{"n_layer": 10, "d_model": 192, "n_head": 6, "n_kv_head": 1, "head_dim": 32, "d_mlp": 768, "vocab_size": 4275, "activation": "swiglu", "norm": "rmsnorm", "norm_place": "pre", "norm_eps": 1e-05, "positions": "rope", "rope_base": 10000.0, "rope_fraction": 1.0, "qk_norm": true, "attn_scale": 0.177, "bias": "none", "tie_embeddings": false, "parallel_block": false, "init": "normal", "init_std_qkv": 0.0405, "init_std_o": 0.0, "init_std_up": 0.0405, "init_std_down": 0.0, "optimizer": "muon_variant", "lr": 0.0151, "lr_mult_down": 1.5, "beta1": 0.95, "lr_head": 0.0096, "warmup_steps": 27, "schedule": "cos", "final_lr_fraction": 0.03, "batch_tokens": 65536, "seq_len": 1024, "doc_mask": true, "train_tokens": 259700000, "steps": 3963, "dataset": "wikipedia_en"}
MLP neurons of a small language model. Each row is named by its layer, matrix (gate and up: input weights; down: output weights) and neuron, and shows model dimensions 48-143. Each number is 128 + 32 x the weight over its row's rms, rounded and kept within 0 to 255. A neuron's up and down rows have the sign that makes its largest values positive.
After each neuron's rows, "fires on" lists the tokens most often at its 100 highest values on Wikipedia text that the model never trained on.

L5.gate364 [ 89  68 178 120  95 178 119 105  45 106 129  89 111  87  92 115 136 136 188 102  78 132 122 135 164 139 125 150 108 153 152 118 116 120  86  68 113 188 124 134 105 115 141 118  50 120 152 155 107 140 145 134 103 218  89 145 127 114 144 151  78 125 117  61 191 108 142 131 105 119 137 135 156 119 137 107 158 127 159 165 112 152  98 107 108 113 162  16 102 141 130 130 154 123  96 180]
L5.up364 [ 99 118 155 164 146 172 163 163 105 137 148  77 115  46 143 105 169 126 143 115  78 149 110 108 182 143 108 155 120 130 135 101 117 140  70  79 103  93 109 145  95 166 112  84  83 133 133 118 131 112 128 144  99 183  77 122 145 138 102 183  96 131 140 107 161 117 194 183 109 113 111 117 130 132 152  98 138  81 162  87 139 151  91 220 121 172 150  95 107 149 107  81 131 134 121 186]
L5.down364 [154 139  97 138 145 170 112 113 145 108  98  97 126  82 112 149 118 129  81  76 136 182 125 176 111 132 129 108 107 127 126 108 128  88 125 109 118 201 152 145  84 118 104 184  97  86 139 131 109  91 136 158 101 210 140 101 163  89 118 109  78 138 165  65 157  97 133 153  75  84 119 130  81 136 137  98 125 126 154 126 147 148 105 106 145 149 145  68 132 177 116 110 101 153 124 177]
fires on: " M", " G", " B", " L", " Cap", " P"

L3.gate703 [181  90  95 153 118 122 164 137 114  70  88 131 113  99  70 101 162 153 116 201 166 121 102 123 154 122 174 133 159 129 104 162 160 109 104 191 116 134 103  92  71 109 151 105 184  54 166 126 115  88 124 124 214 126 120 107 108 122 137 126 180 138 124 123  54 121 171 185  97 145 136  75 121 142 113 113  67 120 165  95  50 120 136 128  96 127 122 147 173 126 100 123 106 137 104  99]
L3.up703 [116 133 141  89 164 149 136 122  99 109  75  69 141 119 146 162 108 137  97  92  87 133  70  82 114  91 137 186 124 106 144 160 109 174 135 142 161 113 161 193 126 133 133 123 156 116 125 165 170 164 156 120  80  86 123  86 108 162 121 181 131 160 180  94 185 101 125 171 151 121  84 138 175  92  89  88 120 150 111 125  76  64 114 106 128 111  89 126 148  87 136 132 144  74 140 156]
L3.down703 [150 125  72 120  97 176 174 156 140  41 165 102 145 136 123 152 144 159  73 176 147 101 114  98 156 129  84 109 138 182 116 157  88  95 156 136 159  61 137 100 153 181 123 107 121 103 171 110 150 201  60  71 125 135 150 107 213 139  99 108  94 105 149 127 131 131 128 106 141 162 151 144 100 136 100 138  94  56 100  93 127 138 123 147 111 140  96 144 151 117 124 123 128 125 141  90]
fires on: "op", "an", "yn", "os", "ran", "ix"

L3.gate334 [ 95 138 114 152 114 182 121 139 143 165 135 122 154 112 113 121 121 137  41  75 160 107 102 171 104 172  95 148 179 200 103 167 124 166 161 125 148  99 119 145 129 116  90 162 198 127 145 117 117 173 110  67  96 153 117 141 115 141 116 148 110  54 135  45 151 147  93 129 138 135  83 127  72 149 141 126 117 169 144 138 179 128 125  96 128  93 106 149 141 151 171 110 137 114 106 155]
L3.up334 [134 147  72 128 182  76 102 106 142 124 170 125 137 132 111 155 108  96 159 151 216 145 151 124 176 190  59 110 110 100 140 135 132 108 155 150  87 172 120 103 144 138  78 114 100 154 108 145 124 158 147 148  87  60 140  83 121 131 175 156 128  94 120 122 110  65 140 178 125 182 115 188 160  69 122 132 184  92  99 103  91 183 129 212 120 133 166  94 115 133  78 166 156  94 147 121]
L3.down334 [136 147 174 122 171 103 113 106 123 141 134 157 163 157  96 150 146 203 182 123 143 141 165 124 143 139  80  85 111  80 138 148 160 159 139 102 170 128 180 133 125 146 122 109  99 159 113 136 108 140 203 143 248 180 132 146 166 154 145 114 108  94 149 130 114 105 122 166  65 144 143 178 126 116 158 161 113  60 105  96 156 113  96 154 113 144 151 110 197 106 135 128 116  89 202  95]
fires on: "g", "ri", ".", "ap", "ak", "inn"

L6.gate208 [146 113 168  93 126 129 151 104 159 144 149  92 102 144 121  95 122 126 132 156 131 128 127 139 148 104  88 145 143 163 115 147 205 151 164 140 129  88  44 172 118  66 119 162  87 128 136  98 123 136 114 144 116 180 135 164 131 115 161 117 101 139 132 100 135 146 121 161 138  94  72 124 133 154 119 162  92 148 122 161 134 145 138  71  60 157  46 157 145 131 159 115  59 156 102  91]
L6.up208 [105 125 140 130  86  99 134 203 126 157 135 121 112  79 113  82 123 121 139 113 151 153  79 186 185 135 110  79 101 148 134 136 120 132  94 148  58 151 114  94 141 176 119 101  71 113 128  94 136  94  65  61 117 161  63 153 153 136 139 144 172 144 160 125 131 136 111 169 107 147 149 133 110 127 121 127 117  89 141 102 170 171 105 102 119 118 134 134 146 140  65 100 136 165 113 103]
L6.down208 [126 144 136 235 163 156 146 173 176 144 157  67 108 142 161 147 102 101 198 109 147 139 144 120 126  99 122 162 133 108 126 155 129 131 122 131 127 161 160 124 151 109 119 126  81 106 125 157 105 138 174  91 141 191 101 140 199  92 128 126 146 163 166 139 161 118 109 163  93 123 115 162 125  72  99 114 168  77 128  99 126 209 168  91 149 170  79 143 182  95 105 163 139 167 106 159]
fires on: " l", " L", "L"

L5.gate402 [166 180 197 148 110 107 136 112 112 105 153 170  92 150 119 178  94 112 138 176  38 194 148 152  85  99 114 135 150 116 113 150 116 128 117  86 136 173 135 120 124 143 110 132 120 123 136  82 125  83 160 128 155 109  80 149 138 124 144 149 100 172 135 127  86 127 158  52 141 148  88  69 158  77 176 166  93 167 145  83 113 101 157 131  87 141 162  95 155  88 111 156 161 122 198 128]
L5.up402 [103 126 101 100 150 174 113 119  97 177 143 152 183 162 131 144 132 130 166 176 129  90 107 170 135 112 123  79 111 140  84 147 135 154  95 147 168 152 115 236 186 169 103 173 137 151  89 157 141 119 133 120 166 138 128 175 181 104 121 102  96 166 103 123 115  81 170 123  83 115 142 104 133 126 122 145 147 144 164 156 121 209 135  84 125 174 105 150 150 127  63 155 118 137  98 119]
L5.down402 [182  93 112 116 133  95 126 191  91 144 125 144 164 108 111  83  92 116 127  99 138 117 174 129 105 136 149 134 156 145 175 111 123 101 145 147 138 139 176  97 116 170 143 139 135 140 120 112 139 140 211 129 168 142 138  80 120 162  92 165 141 140 133 162 133 106 160 151  85 156 141 158  63 117 115 100 135  79 139  77  95 123  67 113 155 127 130 159 131 190 187  73  75  56 176 100]
fires on: "y", ".", "ed", "\\", "ped", "p"

L3.gate174 [ 96 112  93 125 132 184 123 170 158  69 125 125 149  45  81 116 220 138 120 135 219 161  90 110 113 122 104 159  77 174 140 134 140 148 161 134 113 141 107 186  99 136 136 112 172 140 135  75 175  35 109 209 144 138  69 132 123 136  76 135 144 127 136 161 153 142 118 114  69  87 157 162 147 132 127 134 126 146 190  94 101 141 142  71 132 127 139 111 183 122 173 182 114 125 174 138]
L3.up174 [144 138 114  93 149 126  71 127 106 130 136 127 121 112 182 124 135 157 137 170 136 227 132 150 120  87 132 210  93 170 119 144 133 121 193 122 142 152 180 147 118  70 151 107 160 132 114 124 144  96 179 108 182 102  70 107 130 114 154 139 138 132 166 150 127 166 129 147 177 130 142 170 143 156 100 152 129  33 119 133 103 131 106 126 106 176 145 110 122  99 175  96  95 148 178 142]
L3.down174 [ 97  43 180 107 120 153  90 142 141 105 163 122 165 120 145 166 140 124 116 145 152 148 145 160 183 161 119 115  82 100  48 172 144 129  82 102 162 158 137 131 120 111 125 110 132  99 126 137 111 150  87  82  93 188 128 159 148 125 101 131 105  69  87 135 166  26 139  68 106 118 111  81  95 151 167 117 128 139 135 101  85  98 114 159 158 115 106 131 205 115  87 134  97  89 112 117]
fires on: "wards", "ur", "an", "m", "ix", "ory"

L3.gate544 [163  92 108 119 189 157 170 130 102  79  75 155 130 149 138 121 135  96  66  62  58 144 160 163  93 124 115 139 100 139  78 168 112 126  99 145 105 153 103 132 162  97  49 130 103 113 130 131 131 155 136 172 105  93 142 152 147  90  95 187 167 112 156  97 123 122  93 152  71  94 110 129 132 103 146 165 167  92 163 139 173 134 129  96 102 146  84 165 163 123 180 179 121 146 170 147]
L3.up544 [143 187 126  76 109 118 131  92 121 139 107 160 115 120 122 103 118  78 107 133 180  77 127 174 145 127  54 155 120 154 146 116 154 100 103 195 110 133 136 152 136 121  82 153 142 110  99 153 126  87 118 123  95 139 108 112 154 133 118 136 137  81 179 107 123 102 147 112 160 115 161 105  84 109  88 139 139 165 124 101 128 134 151  96 150 125 180 124 114 126 180 106 147  70 109 114]
L3.down544 [142 136 210 190 125  96 142 153 152  81 168 186 165 169 100 103 131 191  69  94 105 126 129 109 179 129  93 119  95 137  78 178 117 121 166 125 141 105 132 175 135 128 144  76 143 126 104 173 148 135 119 119 106  94 137  91  80 115 122 108 166 112 124  72 162 103  68 167 114  82 143 180 148 160 180 107 129 103  70 125 159 169 124 145 120 118 175 146 186 118 100 121  85 152 154 126]
fires on: "ub", "inn", "g", "or", "ob", "it"

L6.gate388 [162 168 174  70 106 173 147 121 185 118 101 127  97 106 127 122  88 186  81  81 128  99 105 112 136  88 129 157  67 195 121 121 137 116 124 119  98 128 161 138 165 128 144 105 165 116 151  39 146 130 108 119 140 171 135 157 137 140 135 105 137  91 178 143  90 129 110 163  91 177 104 118 139 139 109  63 138  49 183 159 115  99 111 104 126 188 107 140  96 101  87 144 141 162 119 128]
L6.up388 [131  62 143 136 190 136 156 165  84 133 120 155 105 136  83  98 157 151 186 133 102 189 173 149 126 137 145 115 108 168 182 101 181 186 108 131  70 121  95  81 116 131  96 123 146 104 116 104 138 163 147 173 162 128 107 158 126 140 119 169 133 113 168 180 138 122  93 140 118 115 162 197  86 113 147 133 155 160 182 131 148  71 142  76 197 118 133 151 103 157  89 148  53 137 101 153]
L6.down388 [ 63  63 136 137 120  67 168 122 139 126 126 189 152 147 105  90 104 134 106 153  80 136 142 146 141 131  85  64  92 128 173 111 145 154 144 152 124 147 143 111 102 133  56 146 102 160 150 112 128 167 147 116 178 123 118 118 182 133 112 140  97 106 158 119 223 137 192 131 126 128 180 103 149 132 138 143 163 157 132 157 103 144 203 137 164 154 153 141  72 110 118 135 116 122 129  86]
fires on: "f", "end", "ell", "up", "pl", "l"

L6.gate203 [ 73 130 108 132  98 120 209 184  93 124  68 129 150 131 113  81  91 128 114 141  99 105 132 132 126 129 115 111 134 157 169 130 142 143 138 166  92 143 110 203  49 132  69 158  56  87 187 156 140 146 137 109 153 178 153  83  87 123 165 114 156  92 111  87 142 110 218  96 168 149 114  79 105 125 116 144 170 130 146 129 150 110 125 111 142 157 105  97 137 150  92  93 169 107  49  73]
L6.up203 [142 138  79 137 120 125 171 168 172  80 116 104 120 123 146 212 150 114 175 155 168 112 167 126 117 140  88 140 109 173 150 123 147 134 127 134 103 171 133 180  87 138 106 121  94 154  94 145  86 106 158  93 120 118 156 149  82 107 158 139 155 134 196  93 170 157 138  72 206 145 153 120 123 160 160 136 162 127 145 117 126 162 162 152 155 147  98  90 147 115 152 128 140  81  78 109]
L6.down203 [109 111 126  95 138  75 171 152 117 139 141  93 132 145  46  94  99 114 124  89 111  99 168 111 161 136 133 154 122 129 110  93 127  92 117 127 109 121 115 104 148 148 158 165 122  90 139 104 123 169 136 171 199  97 146 174 111 208 123 125 118 121 126 114 201 157 139 128 148 111 165  97 166 136 121  92 152 102 204 154  93  81  98  94  63 111 122 133 149 130 160  88 151 138  92 104]
fires on: "o", "g", " –", "os", " Mo", "ro"

L5.gate538 [142 122 150 134 132 128 136 105 145 153 178 177 138 119 114 145 108 169 142 127 135 136 121 137 152  20 105 108 118  87 170 151 164 120 102 162 152 158 110 115  66 132 176 104 114  97 123  89 184 133 159 151 148 105 168 209 137 115 126 107  94 196 122 144 103 154 134 131 141 175 149 157 201  89 131 195  48 150  81 117 101 170 132 107 123 183 156 133 162 111 110 139 144 161 112 113]
L5.up538 [112 144 184 127  88  65 108  84 153 130 177 161 121 129 159  69  86 119 125 186 117 160 128 153 127  79 141 158 144 183  94 172 109  99 110  90  96 151 145 163 125  98 159 153 142  92 138 130  99 152 179 137 117 152 146 114 162  84 126 134  64 143 142  87 168 109 166  91 177 126 203 120 135 142 119  87 149 128 113  67  94 146 129 117 114 106  84 152 186 131 144 165 124 115  78  98]
L5.down538 [115 159 144 122 112 115 116 150 117 136  93 120 113  98  92 135 119  77 122  68 127 104 129 116 194 129 177  51 170 117 123 128 177 115 106 110 136 144 125 121  97 130  87 131 116 153 192  44 132 152 171 143 133 104 146 118 138  99 106 123 138 109  80 165 161 144 161  71  97 157  46 203 113 144 211 189 129 179 143 117 119  84 140  90  95 150 166 150 215  72 122  66 145 138  84 143]
fires on: "."